Weights of a small GPT-style language model, trained from scratch on English Wikipedia: 4 heads of 64, vocabulary 3675.
MLP neurons of a small language model. Each row is named by its layer, matrix (up: input weights) and neuron, and shows model dimensions 128-255. Each number is 128 + 32 x the weight over its row's rms, rounded and kept within 0 to 255. Numbers have three digits each.
After each neuron's rows, "fires after" lists the tokens most often just before its 100 highest values on Wikipedia text that the model never trained on. A number after a token or word is its count.

L21.up302:086163157092138175137162146132112166129138118138172108095116111153130110123162147150143155138105090080107139114061105169185129132198201150116136149125172165115157128125130138104145122187150095073119103123139206099155128111140134118077105185142078152149189150127140069124165154110155101167108149126116119154133137158110186135123113118170153125200171119115213118159089136140144140073117
fires after: " " 52, " |\n" 6

L18.up640:103084154141153071213136136141135155123184118128118150084180111159144143127181112102094186147058090129101121114148095074119181113137117159136183134152147122107129110162137146152153160131117161144098157146134158158208122126105132181129088122089095173141130149190102123147128138152154052146141109200122105114150080119174122100132130162122096139113125103112118151187135154149122111105107
fires after: " the" 57, "et" 6, " The" 5

L21.up707:154130143100143100141113134165134115092118076156118141116076132149085095179174113091176171089163143185121092153128102119036106204081104123068123164143117120120098157152127117061114087199168138117123146131100146115111132177106132127181107125146101146106132207127093094114143105157160092131127167137106112120077151126140170139173056120144129105148168151139060184200177161127168116086159
fires after: " |" 46, " in" 13, "|" 5

L9.up615:116129146173123114083116195107131094169148150132139159110120113123131213177145148131146175124149163122103089101141114132119075177155118143104093087154140181112071143125142113092120170152160127147074123096192133197168131078145083151116094112135118168077121127116139177133123162133144099086116151126151140089124127114155096171115087193090115162099137087156102128104168150114148075084127
fires after: " M" 18, "M" 13, " F" 12, "-M" 8, " B" 6, "–" 5

L10.up880:153152131187142099164101171087108152152141170144077159130140122130138140145102126085095144141119132172147109108150134164212136217188197195158116138098145136149080180153133139129170139073120113112100045107138172149156080083106091123108153085122151162142167146149121148158110156117174137152123153093128070127148091067146136108094187138128153151083153100144127132118139159136135094146148
fires after: " M" 24, " V" 9, " k" 7, "4" 7, "av" 4

L16.up644:111087158177163145162111188144166151139188144116118173081158102096173137190193136118150081117118171137036110105159156155116066135140092194140118062127169096180085146143121093115136096112108098125135121122122166095186135095131124115139100133054091104142162195107118150140214190111115069111111202187102081133110076126110125162133167188122106142149133062115134132106137093088119114054126
fires after: "9" 23, "1" 23, " " 17, " in" 14, "0" 10

L16.up533:070111098157185058141169135083123142103189150141107125082127134141139175183148108110135130128090143091034157159149119119132154117151121143096178100155122141219108154120121128122119192105156144156054107136124137171140172101078103066134100151067088098159106122150159110111139109100139174140157162138158129164121159152130159148179119123106079115125131126130165162122176182095188089109153
fires after: " |" 28, " " 26, "0" 11, "1" 7, "2" 7, "3" 6

L9.up311:171090098157131150116133087101086105126120133182115158144128141114168136161134133093140178112066136078124182165102092132190195150071117187062131014093125144102123157156098137069139108125151140106070140193132152153172106130164129113103173151090165103090113111112095099147175099091124131142153110096112096119120160119187094102122135180115070102096141095139124147115179116184098154143109
fires after: " T" 13, " A" 12, "T" 11, "C" 8, " Met" 7

L13.up679:115072079173105130127131124067133101107148153135098153104155124139142136114125147116172131098064134066089111120133119113191087191110104085150139135052127143159144158168085140050111132115152155074090156167153173138123157124117128152126141203117118149091116142157150047166172112059166086125130130150144172111156081106108138163127158092036075102150142154160113180197178180110122115140076
fires after: "a" 21, "y" 10, " La" 9, "i" 7, "em" 7

L19.up659:025102141113066131139153148142176112104153147087152100123134180120230161165169146144107164110054122079129201164156110144134126152091128129126085162081147099148130152179139122134113158122138111115129163121137059085149148088162128115112137118119052126098120123120104095050088130135083131152161117161091094144133134144123179134139089125093087142159134115170113151145164147142180121138089
fires after: " " 44, ":" 6, "-" 6, " (" 4

L9.up612:112152128215114112063070145124123121096135122155132138109144128179152157143103160096114207150106123073132137090102136090160155168139152163152198120156145160081082141181127163091101132099184194065124109135174129113189138047137103154100119126104098131148085160169101153158091183130184096187130098146127097125192163130129177160080112213121165130067133182160148157151141132128183120102122
fires after: " K" 20, " N" 11, " Sw" 7, " Y" 7, " S" 7, " Sh" 5

L9.up460:126113148134153089111096147061085096142140114172105064143139099113125133148162113136087128150156124055133133117113178131110074137126105172081132078108122119097038169075133129089176152112137145107125107148152202145190133079079093101121092125107170112142155147180134113116143143166166139196145162093147165133197111193100108133143161142116166161122149041121130155136135197140164087121147
fires after: "2" 29, " U" 7, "j" 5, " (" 5, " the" 5, "(" 5

L13.up830:075122125141123119144137141089138083086187096139103210087116100164153133131108143083139122095064121188148132112150135142121036148092087143110136138123048190146118095124072153134093073119136169187110124126150144128177095140100127107135119178111133159159109148132112135135196063100178088118111142148131152113150138101124158140130134135104067111127158104111119105105197175154148090131103
fires after: " " 47, " of" 5, "y" 4, "i" 4

L9.up528:150106131118143103129117114227113052182142152106106134103115107115150135196128146098147158096128122123156149137161123129121118130138162119160124045196154158124106139084098133106169206145171151085142051131178127183137099087121087111111107104074083107095140111105151104111091138106152136097155124120126166136157097155100086131102082166152117116111124106174189154173104169156177090072096
fires after: " St" 19, " |" 14, " P" 14, " C" 7, "1" 7, " p" 4

L11.up878:130088063169083127119156086142130117140174106150145168090146134078166157190142019119154138136149129091067163100125075133137089134157170099080137019129142155167073133085103142094135114127173126108141082134161123160134111080124108100112134128121108137101119104087120136135135089096160162087140139130172114160165106092154112145112063116068183097151154223094076071121163137147100177141131
fires after: " F" 14, " f" 13, "c" 12, " c" 8, "f" 8, " C" 7

L9.up192:080135138165100071089142209116095119162112139076162166101123126103167149109087129141091193146126135105147184094167106137189160147136213155090139111150126138142144137185095170059144160078120113154132072125131140089194145103135143126131114174087077099119120110122149163087132143164127166139152184167172119106143137128140159176130090206104110141068137174117170110113120135143125078146065
fires after: " K" 12, " s" 10, " S" 10, " wh" 8, " aff" 7, " Ch" 7

L11.up569:085129146113128136127140120081139098163113185182113153054108130127155142093166174127159121132088117059080141114109117087153105161078124114153121126130107181190095129182121132107174150137198161126094082170092172213107099074147138128151095129077158200087070138149098116140101129159155111114119098122100123071156165093159076153138114119079145166165130117160127143126135180130141151119112
fires after: "m" 23, " M" 10, "a" 9, " m" 6, "-m" 4, "M" 4

L16.up568:084115179089148059133134159159105143094131157110121117078165144101114161138134099121140138106124099095124153141210158133186157167157164130201184191115125158115129231129162087115156166105177130096102127136129120194136113132105152106099085096092072081067109068106118167104142094075162201115109137138111142165120148136102139110138139104097088166185159118159111146163195125065161154150089
fires after: " " 49, " (" 15, " n" 7, "en" 6

L16.up202:024111140121135155126126146174129118121133093196045077141073137137204112131136081146101126141096077110139122143107090071078132165109121135155113089090150086080123131183158123155093166166148161107135124149136116193152134133148095120122095166141104155145099122112076144077137123116154161131153125183110130137080159171154152130031112158132222155092091131153138111185165147133181089121074
fires after: " (" 21, "==" 12, " B" 7, "R" 5, " F" 5, " \"" 5

L11.up296:114115124141127130131188131112156142209110156119142168137163120091120134164114096122099157141093109131131098123151182164175124110172177146163105145105199093203093165102142149095159159090146084124063058072133143163110118128131127148066096128104152129133112123160179133079173058137134071129131176124155036154201144144127170124114096170074150136106121106182200158083154128080116101128084
fires after: "." 51, "0" 19

L18.up615:158099098153099082149090064121093127166143053110139161168160118123145110187180145164171125088113072125174155092110074162119082111137116099166156082117077147118182144113156166107145112116187190069109162155129115133192100111123079082153118119079156089149119121178136104181083105132128120129170116191144199087156081136151138150148129156128123173022087119155091160180198101113144150137178
fires after: " |" 42, "L" 8, "St" 4, " " 4

L13.up27:123135153063142157138122093146137091212056068149139082147165111172135151157123114134137107148110137093146160095152115072129132100115175142139116073123144110100115086161139174133150186153131118118158142127129195135181101166152136161131131155121158119121177126094124113108137097168142163140115116155106125142187162202178146155085098188104098132083130154134112151160134135110154138075089
fires after: "==" 13, " (" 12, "===" 8, " \"" 8, "\n" 7, ".\n\n" 7

L16.up803:145122095131173111171125110012123124133152117099110121098096111128158121205111141141154111146118078116085165149116133145134167151125085171139158108095147153115181168142117133154069142153081149097121172111135139128145159115094123039157139120118077160147101117136116097134104179111122178111147102131142095112147155113175149119140092141206110102096139108154140170131164123135130116139078
fires after: " |" 36, " Miss" 13, " W" 11, " Mos" 5, " " 5

L18.up194:048083116076189120149207147147100110075120118162085098103140097194180110134136172178160152102106094108130120115135152108082122147128156115130147108091135113112116151131206105123100122130176117107125158160187137134211130086120140104161073117108074142092110131122090083110190114124191127115152123162161124104137113152114110151085096112105117066157086126195117134140143132160152112053147
fires after: " the" 44, " p" 6, " |" 6, " " 5

L18.up181:141174100139097126117116112143069134113150074182105066118103084177131183141114141141063099133153141201143142115138146056112178154119094130083146157134103146092164129181149141093145144146201092124134095154124106120153075119130111142157073118112098158103130140071066131077111111130164077129106108177138084095104099123164151087060114125165116201108089155126135156175159191142122142066125
fires after: " of" 13, " the" 12, "ort" 8, " in" 8, " B" 8, " to" 6

L16.up570:060124108117162162134141175109162129108160105137182150091139115174159109165150153144112111143130147133097122153183156147140077139112075106083115118091124093161117150145119206121105106106130102163088149130142165143209125091110115127138120172113072095186107211136100061118200131128147131150143127200095106138110140176107138161112161130157095179117102100139172157132138185141187098037129
fires after: "0" 25, " in" 16, " the" 15, " " 7, " of" 5

L19.up752:109163122096192186141123140114147161113157131157095118094110116142117108145171114119079141092080132121167122121163098119117123115147153188139153161148146104121072165198186132115154142121165146078129084123157135180156109107135105109130087135136113125113169097199089115120136090152186133181134127164104088146129056077186176141108141162131113161065065137135176165133119175151156080078094
fires after: " the" 30, " |\n" 15, " The" 7, " (" 6

L13.up732:134107153176147155172117132052150101115095133073182129106152108148147123126217170161152154166128192096099130124145126121175151116216114121124116103138103130181182144152158155130129155115111116146101143160180167117194093169113069112143130149087134123068115119129138136104097083143113108106152171153087092157184170195111095165184111120115053085162112136139119148153120123205136055122101
fires after: " St" 26, " at" 10, " Win" 9, " War" 4, " st" 4, " of" 4

L16.up79:163160109136111135189101075224149153127137145149068125113158165156157163158162037151102204125144093148149185152140080084150053130125119090092185090064116175153135131093154156146119188107099088059096119127109150128157062143160109141132090099137173116086069097126094064095143130125147190121159089183137103112195094144121133113110162123123158131110101147156149110154156092156186122117121
fires after: " |" 21, " W" 17, " |\n" 14, " " 7, ")" 4

L16.up617:105111116104116116102119123229125116173126075168083153111159156120150111116134125127137109073140106163141092064096164076132204174141150113129138079112131103107138135127138189139154219102142148096148121149122068108095077056120095099153146172148153097130134142179145136106128147099125097135145071206102098113114121130147162163141107140172136141120131175143124130115130112154117177135143
fires after: " " 46, "|" 17, " |\n" 5, "ats" 4

L16.up659:106166096139136091117070069141097085157146071076126141121095102175089106176143129175140136137121113122126123122127157161064155141146110119131147110104124088098042080207074111154071189184145154104138117072133194140101083099064126111086093069108144125182093169137115099100178139163182131132134064159148120130156162156149184179147079139162104175111195084188111132170138125150162114139156
fires after: " |" 25, " " 20, "1" 12, ";" 12, " was" 5, " is" 4

L10.up833:095152102162218137119075133142096079115172123152149143096031110118168087141118156109125173180064087141156183127112072111185163165168113128161137125106099112098121138177153164138125121193210150145086136155102144114171136088102090105070192157129088122119136141095104142121119125132158125117132130142117099112087143158105161171095119116089082186098152144104148119150147162163146159079117
fires after: " B" 35, " T" 22, " G" 19, " d" 4

L9.up310:108098130127136135121109134172146114166188141074123125040175124145131140154163075101125132164073081072074156103183077113115118122129138139148164151133131101112072146157128118122080146130114151101100163124078161090142098111133132214133162112112149116124132161133117157068143124177172138114152121127208086141189082119124128155125111099105123198090085166111113136121100160165122137092142
fires after: "f" 30, " f" 13, "ur" 5, "w" 4, "ü" 4, " F" 4

L11.up480:163115121121129106154151198115094120147173125199124089176101162091107119184176102087142141116081141165162191130103088097217091137113136168068167040157089132093097184138102177047068136186136175158108107123096159144109087122129130153193159200120111174114136101127060158138137120108167152078155073073129178109131131113132070131115142069089045125123128146103109132141126130107153130107121
fires after: " C" 18, " Gu" 10, " T" 8, " c" 7, " D" 6, " A" 6

L16.up409:108122154137114115174134101077105086125063143096131121060098099139154145138090071143119130135114085095090139118143132135110120125117166106199128123090180146179133139129133144085195146130115097066102142080175139159111138091164118109084127108060078187116148188162154123051152093134174145148111195094176087175121159161147188162111068171129103130122132132157144144137110184143172082084099
fires after: " " 37, "1" 15, " (" 14, "4" 6, "5" 5

L11.up165:141125112136130077168150119162129152127130132095133152126103132169163136124105158107141230143120108123114107113077066139150154216126103101162113120095144101147131173094152121051144136146176130030128107184196130130101137110076123049060079137108069117118083155125098076085197137110142065086121097143107118170156134107071135150118087135014118126187155085174136155139153181146186141144107
fires after: " b" 18, " sp" 11, "-" 7, " B" 6, " end" 5, " st" 5

L19.up259:172118122162120086159158113112155088146119149124104121088095144149168099121098117151154097129100090152101106113164146130083088092108087156121093109060134134122113189165027155148083130138101107080173127203217118130108176101172133081062093066145112159176083137142138153125147168076130164182169083127149091121147151125092137193102082168107120128133155140131140128093112159120123120134155
fires after: "1" 26, "2" 10, "3" 6, "6" 4, "m" 4, "5" 4

L9.up135:128108102112149134169157123128161056127158135148134163138062145084142138131145137143115181103096148109156130138099091101191110132150174084106151095144135133154133126221088176114123124148130126098160085160177239101187135121095108118092118149132085124124133122036102119118198140139191180174104101161153100164137094118135162138112088093107084133094137199129147151140143097131179141126064
fires after: " H" 21, " h" 17, " s" 10, " t" 8

L13.up544:101126101082143047128133161117161088141136151206117157120133121124185147189178094095162088104121082159130126050157107127152079117113144084150159126127135232120155135154063133122115131159149167114060122127152138131124098127131109149130101162092172107161149135176122159156125079105121108090173150113169158131105143185106108147122117177165101126122191082174145112082148183153126076105104
fires after: "9" 15, "1" 13, " P" 10, " V" 8, " Minister" 6

L11.up869:166088082092097101143186099078129102180207102115122207135103116123162102122102146135140138134119148109111114070118099132110148126108143124060127120165131126188141167201036172080108146160206161135087123107089124175109080126105113132063122146110119124109071171096096088083146097086159116153074077138193157132134146173097133200087154104103125113163169156142094144160166171158143139131091
fires after: " p" 13, " d" 11, " t" 9, " h" 8, "i" 6, " g" 5

L16.up483:098065129135150135128134141144125107135115096128105135180165088145147126159076136099093142155118148110160134112130169155163135168070198156103154146161182112112140136100101173095167161115105127169083057100129138130110114132131079042076186178113142077131124115165103136144185145114164123163109112115170103119135155145091128134134129105073122126089096141165177086140095172109160139120148
fires after: "0" 53, "′" 6, "°" 4, "D" 4, "I" 4, "5" 4

L9.up263:144119170149113128140102107177161090128124094151154127127146131152134166123108174135204177112104143146111128127094121115099138179137157092096171125055143115120111153183095145112133162143128082067149120166104153158150164138120160167077108088149117135100112127187122136102118180089092062118158111089188142168179159144081139153099046154081124113119120152140120161131142157125209107127106
fires after: " c" 17, " sp" 15, " g" 7, " b" 7, " j" 6

L13.up536:107092090145175044161119085083100124097142130206102102124161123141102131181160101120137162181069126144193165136177113088130115142102131147103159139084127159110139137145131125116151149130143125111113102121088142137211147131110103122201153143128063151089188096113139141097127110136139088097162149167128132177156107144155087098133087123140084193159155138141136112140150205104147126093185
fires after: " C" 22, " of" 9, " in" 8, "C" 7, " c" 6, " co" 5

L16.up997:073145134099074124137139097091104136129209069136130135132159124143134123180104116108154140055099143092179168122155137135105156142115209114171166125092163113158083128137088140093141157121121140177075168138108145119095066111048173101097078073053107158112110177118115098132085133111140175162155122155126129149167160154134183129136096187172083113180124124129175147148147165147164097133068
fires after: " " 34, " |" 34, "," 4

L16.up482:068130181096084095131162147101068116147160096063116091115123163153096205188149122108190144113179172166093094169122089138156159150131117148147132125128094180165144149122123125091086146105139128123171053121172134126088078188128154126125116137065182129100168146136146073074074126152111141147116128071092148121126164204125158125104088144131111146111103118183168142158074106119136142112088
fires after: " |" 18, ":" 15, "." 10, "\n\n" 5, "," 4, "==" 4

L18.up796:073033167100087050123101174127115131146172181124126127105167110108183153145152125122121136161111106162139143136148105114094072150127143150128147123116135148086131087169111155094107116143117098117135124092131118087198082150076098135150135101118059114090211157097130134062105113142141091117122105133087096170156123103119117140129165134120089176098114135163117144147171173148151144097113
fires after: " " 56, " of" 5, " for" 4

L11.up627:181105123112118132048186149157161090121154110102121157113044107088191128137102167149143123125080104091151135070126109097113153117174117108175138150087106122175105154176109176070177145107224135108131134162172121097124108163057072163143174129108125098094115107119137117153078100084131093103133129163157133131151148132120115214106082138092056112144201167113138160168191190132148112138128
fires after: " D" 15, " P" 11, " d" 10, " p" 9, " (" 8, " G" 7

L21.up334:119098126167192160136148098132132136117085141168133147054105054115178183153146211143119144124138094121168176110162128126152094139160103178115184102067194138133140127110112164168141101195147151126141150089135123107191121112148101147086096100106048114124143168031120123125098080163152147119161117172107155098123113101088090186140122104160082134136117152138115125141138170133187103083136
fires after: "1" 51, " of" 7, " in" 5, " the" 4, " " 4

L13.up820:119126184055163089112081188102134129166151088149163143141163148123124197180153134116126178128115170092130116086101124143219081127107161174127159109134115166122104181145082144113081119112156122116111117136141179091129141128099153155089109130120099165081141165137130138132159109140116115081142149121110101101148179129156119158120100154107064191089173119122147126081152123101140099150130
fires after: "-" 28, "-A" 7, " " 6, " S" 5, "-S" 5, " Is" 5

L11.up536:133113124092083106153099208161088121156164155132133159129161144128103195139141138110099095193092112096167168119153088120184102170069168186157180116167131160149130163124139177116058120135215125088093108107147137124142108085113124120150168094048128200136124112121142162090151141136146105094184095111122079101109139100131220137096164118091153144114127124138133186139151163109157136151114
fires after: " S" 20, " s" 14, "S" 11, " H" 6, " Y" 6, "-" 4

L13.up191:107135133162177116181123164077145055102177208091083144128174094122165145090186131113150133127086104140154162087131160141144121147145188198177133145051112155110161129193092111126150130154135174137149076152112124133157135160112141148172116149133115156141111164172107133147099178075190081112129137116124082097176088140175105131070139122194179105122161099187125099155117152132161112102140
fires after: " V" 28, " M" 10, "V" 7, " T" 6, "," 6

L16.up808:141099151075173109111142091108140128152159145092110123081077119123112121102164146174101130140115078185121087160181112091132115123206114151138105044146125143137061140130093143125091203126132160103103166153143123088106128183111115087104106135038049181133149147089150102097111140131131139140112091167097143164131120119123105119169102170120110088155102106173166127150175199096206033120120
fires after: "0" 22, " the" 18, "′" 13, "1" 9, " " 7, "2" 4

L21.up255:154128093120103104136048150146099185111166102128110164128119112116182121154111169142205113097113151154118133112121128170159157085117185175106112085090146132154067174192104120112071099107117105114130113126116095146082091110123131114121125144141111203152195126185161132127139178111141184143144160086109093158088196069158196124186149124118143118138153077123110193107154140117175133111079
fires after: " " 49, "–" 19, "|" 8

L18.up709:132145067198105076132118107160190097149164116165127140101086052119164097104204129132132130110074064086132199125104082087146075153142155128169142113109098180106114122151148088123111119153221166181093148157131114161190130097113065127135167138112062142111112142152118088171141122137165097131117159180128065151167111098130123154069165138127112113109155161108142151151143163158196082092090
fires after: " D" 14, " H" 11, " B" 11, " d" 9, " W" 9, " P" 8

L10.up547:126109075126184134116167122094099097131125102110118087098089099173135123132093101128111190135127134072114087084171149103079106114140128143152116160122168102131107128112117144082165190112149120089132153098124144158130133124106113114063142232082101106159114152160134114109149131119125115172141118154092147186110175135118157131155098207054158137168119145178124117139121153155186092092089
fires after: "9" 21, "6" 14, "7" 12, "8" 7, "2" 7, "4" 7

L11.up845:125063113121187131131109117208099115135146100158115082092097103160148155109108145161075149095071112153134141070153117139093141095113097153161116103138091118146115102123123103110168106105164152174091144122155198153100114133104117086130104136116134091131126106139124140097097075168169075169168091158159133134127137150149106157086137133055126183109129086129109128152182164106107112131109
fires after: " G" 18, " L" 12, " f" 10, " F" 10, "G" 7, "'" 5

L10.up979:081116157101083157096126149124104116125117092141068151073141098124153172093089067102185187100080149116143152102117080104196142189107110139121181150068109178101149146164123123134155160140142171095183157150160129147145093048171141170146168152081068132128121142173059119104155144171149195164119142112064076106092086134154130229127153168113097116158145155132137143171155095186142124124117
fires after: " S" 22, " N" 13, " n" 11, " M" 10, "S" 6

L16.up423:121138158083080126168076125082098193157153083107129211103099124128140100139177090110099097145064135122119130096104108123091147127154168143149145114136153087160149088137168143136189187147129148131150137153150146078190070152152157130122109173136154111127148117145100117065119090146170073171153139189129089117134100139068219148180187148140144101148162138151152096102138156106130122087112
fires after: " " 38, " \"" 9, " on" 7, " R" 4, " (" 4

L9.up218:114151069084093091114165164121073119152149152168095110145089114112131098184161114132093213146115104113148112045091109105132126130138155141128175076122132117150097152163097183128147107108166159111142115116103206144157160068102133063106160121052083157181129141072126088172149190169195121136129105128159098170097116126106126154109148143117108107071138207121123206087088116097094114155087
fires after: " s" 16, " pe" 12, " S" 8, " tra" 6, "ual" 5, " d" 5

L11.up971:138138103210153079130096112135072097101148139175105131118059144120166204140141114123113076130132101110081169099119098095063158186142185134135173131125090147170076125210090149063159148144200174122093089150114133131124156123084145084143090119115091093128061148104067152151105165135193103123146103195136124082131145138138145141124124170118123145106173139143122107154150206168172183099119
fires after: " T" 16, " S" 14, " D" 9, " G" 9, " Z" 5

L13.up96:089100060122133059118139100099111127183170190180119161125172129151180140119106156130167142107130138171088144062131141110193132111097096120103096090104097123157124167168120135093116153133124082154118135175144098173082168155119162067084154163127112143123108119117149110113142106114140163145101090129215116160108147138147170140100106124060063153036142115167109134096170143171124061113092
fires after: " t" 13, " p" 9, " Ch" 9, " s" 9, " sh" 6, " H" 6

L9.up1015:183081130133130125143120123134125108161149112160102165125081117133123118137162157135160105137103128197090183096117162131120117118140089131125130091130105121187053116173098122127159154151124190165163115122130207148092102154094120085180075085147147118123091126136132127119108107079142103127142078140141148115117194077128184119165132149132075104138135120161144160128137204128161090106119
fires after: " Z" 14, " G" 11, " T" 9, " D" 9, " J" 9, " P" 5

L19.up119:104101119141090209145155144142087045143123095165067101172107123152126172144127163149170129106154101112135196110119109054161115128120118149120131164131116149141141103159131181140091105164138154068090040120166126161093092177152093156184130163124170114135135135182041071132139100163121087166165148087111181127115161167207106165087145123131151185149107162117131131177078112110164108065167
fires after: " |" 55, "|" 11, " N" 4

L18.up770:205117150172097138143142128133163054147139170117061133113102132158176126223136077116128121081136126074084180146145141133068210156150133168146131115079100117176116125129086144090167230126089123115068108114116150156131122144129153091099086101099093093130101136145111057082134152168112181093142163149146097108120170145139122128136108192133108159150163140190155112165150159152143097075135
fires after: "1" 40, " " 16, " |" 12, " /" 10, "2" 5, "0" 4

L13.up297:150074154152137141110129155080181065236149145127133101075118102165119076170123128121108107108125065140123135107152118125107130101113069141107138069077129161154110211095140129117142182139112150095154110162137189128113155111122123151138094111071118140112146106075121180087144115149179134146151116136120178165146114120128077170112068169115133138185138092194122108126097148135200061090123
fires after: "1" 28, "2" 24

L11.up620:051134136148124104131175162174113135169110167160098143064144124140095096128105137114091156144121181115177104108138134135157114140106123146037145170143175102135126189130106146125107139153079097179091040125098130096148107112135128168110118189075110144092137185105161035080155099088123102117128196115166057212100139162116171122078136103121108116152099100147151105171090126074136077107109
fires after: "0" 74, "1" 5

L18.up500:122110091140129174108123165095131098104117134191129124135111089137088146117155168070149151153156107155136126046185133071157128140130102152143116138083140087107185133165116113117122184132150136087125048149218106120156114092143056171094106139113128168162155158106027096138160150155151053154131176149063124121116126176124165094088104129071092168178203116112194157198185098150119113110136
fires after: "|" 30, " the" 11, "″E" 5, "B" 4, " br" 4

L13.up913:063060106151133102133131123163194098136144157218156139099121119118199098101132091148117162087015160129138178101166065147131098125114105145130174086131141110141128116129165104106162150151115132139147159181169152144112115130128145123091095150120046109100129112077139081112176110105149172146178147169159184141076121148139107141103126206097136142094108099146157123098134105100118114076061
fires after: "9" 36, " E" 8, " G" 7, "C" 5, " f" 4

L18.up569:146079089081125164139075156180137111152082130173118172067153118133165162082154178111168157113111095125108131065125170123091120158070135145089154068086122140103170144136113127113084203107128105102143105146125104097131122123146155144159075187145203170160087117177134099164157055122128186163123106167073147162114107206125139139102097149120112126060156062141088120160164133099135131112138
fires after: "|" 37, " " 33, "1" 13, "9" 6, "0" 5

L10.up520:118070136086156147167181139165136135174143096188111177145153084048197156162128087141100112150126154126154130103136122115140135145180115091090132110098176134156138210141085117092120118201147113164109112123110181129118121147100173134130124161127073127086111120046088126133147120129137105125170141136197097133134133151145128143105053097059158118042046174148085095132099150074124109097121
fires after: " c" 27, "anc" 8, " C" 7, " ac" 6, "ac" 6

L18.up563:132154121110211123140139113159142070174163124121121173113129116075196115191173063109131142182133139122065197106198115153139084087128157100105147150166100151189091163162068111077157147130102171118067126189123156128124102071137084067084101154066114141142117139150095109137110096130095081117145136129185144116147136097158116144115099178116094169060078143105090128113133159114113086076170
fires after: " T" 14, " P" 11, "and" 9, "T" 8, "ab" 6, "anc" 6

L9.up143:047157125151136076145056156095113087070156153084123115112173139179136136099138145111127157149133108095082128127173099096082131139151128111136128168124142142097066149190163160097104143115096131143117174188107122119211138056191150149124091097108151132115145117181106122135169174176168103133148104138182110160129110125182147126071065134105099142115105175142093191116195158134128059098110
fires after: " F" 19, " K" 18, "f" 8, "b" 7, " B" 6

L10.up541:064075101054114160171122164170097147135096134159142131123102109163115117135120119149162158104135155113131198099142032000104131168114148135101132120141148139099122131194139193119160133163209141188181089110148097144152149108110080152162138130161081151109084144066083157147153184115118123153146118146119137185109154106129120121117109123136139160100128129153179169150119140125120071103125
fires after: "R" 22, " R" 22, " B" 11, " St" 5

L11.up597:124094110076132117138188139138093158151168113149110235119108067065142122114100099107170175138103170087098167143178112111196141177170104148135144113122119135172144153168095163122140155173127108139173137169155108134095121101120122103146132151091125181174105144125117136124150127109156098095078215163112071129126085127117160144096079176112081126084148120126125144191141102182113080108137
fires after: " M" 37, " Jos" 11, "M" 8, " N" 6, " Mar" 6, " S" 6

L18.up145:119130099103092158114132152089207072185176136079134133059132104058119142094156125119131119167136081075135214136158141131147160147083144157166137144122107158123104150190113167150093176128192102095094149156153152127122092093112169140109148144124073083151101162126116116127143189128168192104096097134090085058121154111174180140155139130110056183117122144181099131131133149144141096138097
fires after: " S" 38, " s" 7, "as" 6, "s" 6, "-S" 6

L16.up461:066096155120126110112090104127131107171160151102150133065118105124135197136112059160107148115129105119111121170214157096105048094154116104136115105118122144138135149154152097070164143139107127171107079119126119095198097166124124166144099123083067088111154132105101145091160102159143090194095177122109144168150127187120113129158160153094125131167169107206079098105155144149094156038052
fires after: " to" 13, " in" 12, " of" 11, " with" 7, ":" 6, " on" 5

L10.up528:157135114097145108074128129182126116150170118178105128130075112106102158203141134117080123047143118082070110089119086118136151107080162169114131112146184105115052128183100154123119150150135154174111063158100124182138105093150146152164156172134115064174155159115103077101099110139103156159137109113112138121086138179202130167110127163138143161094151164179097127109149150139143183095131
fires after: "==" 63, "===" 8, "\n" 4, "\n\n" 4, ")\n\n" 4

L11.up1020:098089151135118129134128149127174141142119145084084175147140111085140128125124184110169202126174118130119103096172093150134147152150159198072100134145124107152120131189144180125136169101103149111109160178148122157166164117166143147082113122150137116159093114152097144108073156117106168132139150135133114123139164171140194171176134163121180140106128160133138139172132167166170121114106
fires after: " K" 37, " N" 10, " D" 9, " Y" 6, " Z" 5

L9.up467:144082071094187128051119080138086085141120095121056118117082145119179124143173125104133111106126123131117170075181114083080137136142131182152081101141124148126040137148078146090134160172156161160079096186170110137104148103115108095164172139127163106195064125151089143166089088101135116142134097177119129136167132134144197154116140171128110144091146116142147129187178170146107133112155
fires after: " Z" 23, " D" 14, "D" 7, " R" 4, " Qu" 4

L9.up588:102159123134204056078117139134104104134145095180100134097107147144137149114069096073171176096085128088163105080142133144075085142133150194169184153087149125075102141137107150092200166136107183111159073201125106113182121077067051136152121111148106100192138109156116132167107164107165112129178131156123175118238093114137142130101143151161156188049135120146141102191175210174168116121127
fires after: "V" 10, " V" 10, " J" 10, " U" 8, " E" 7, " M" 5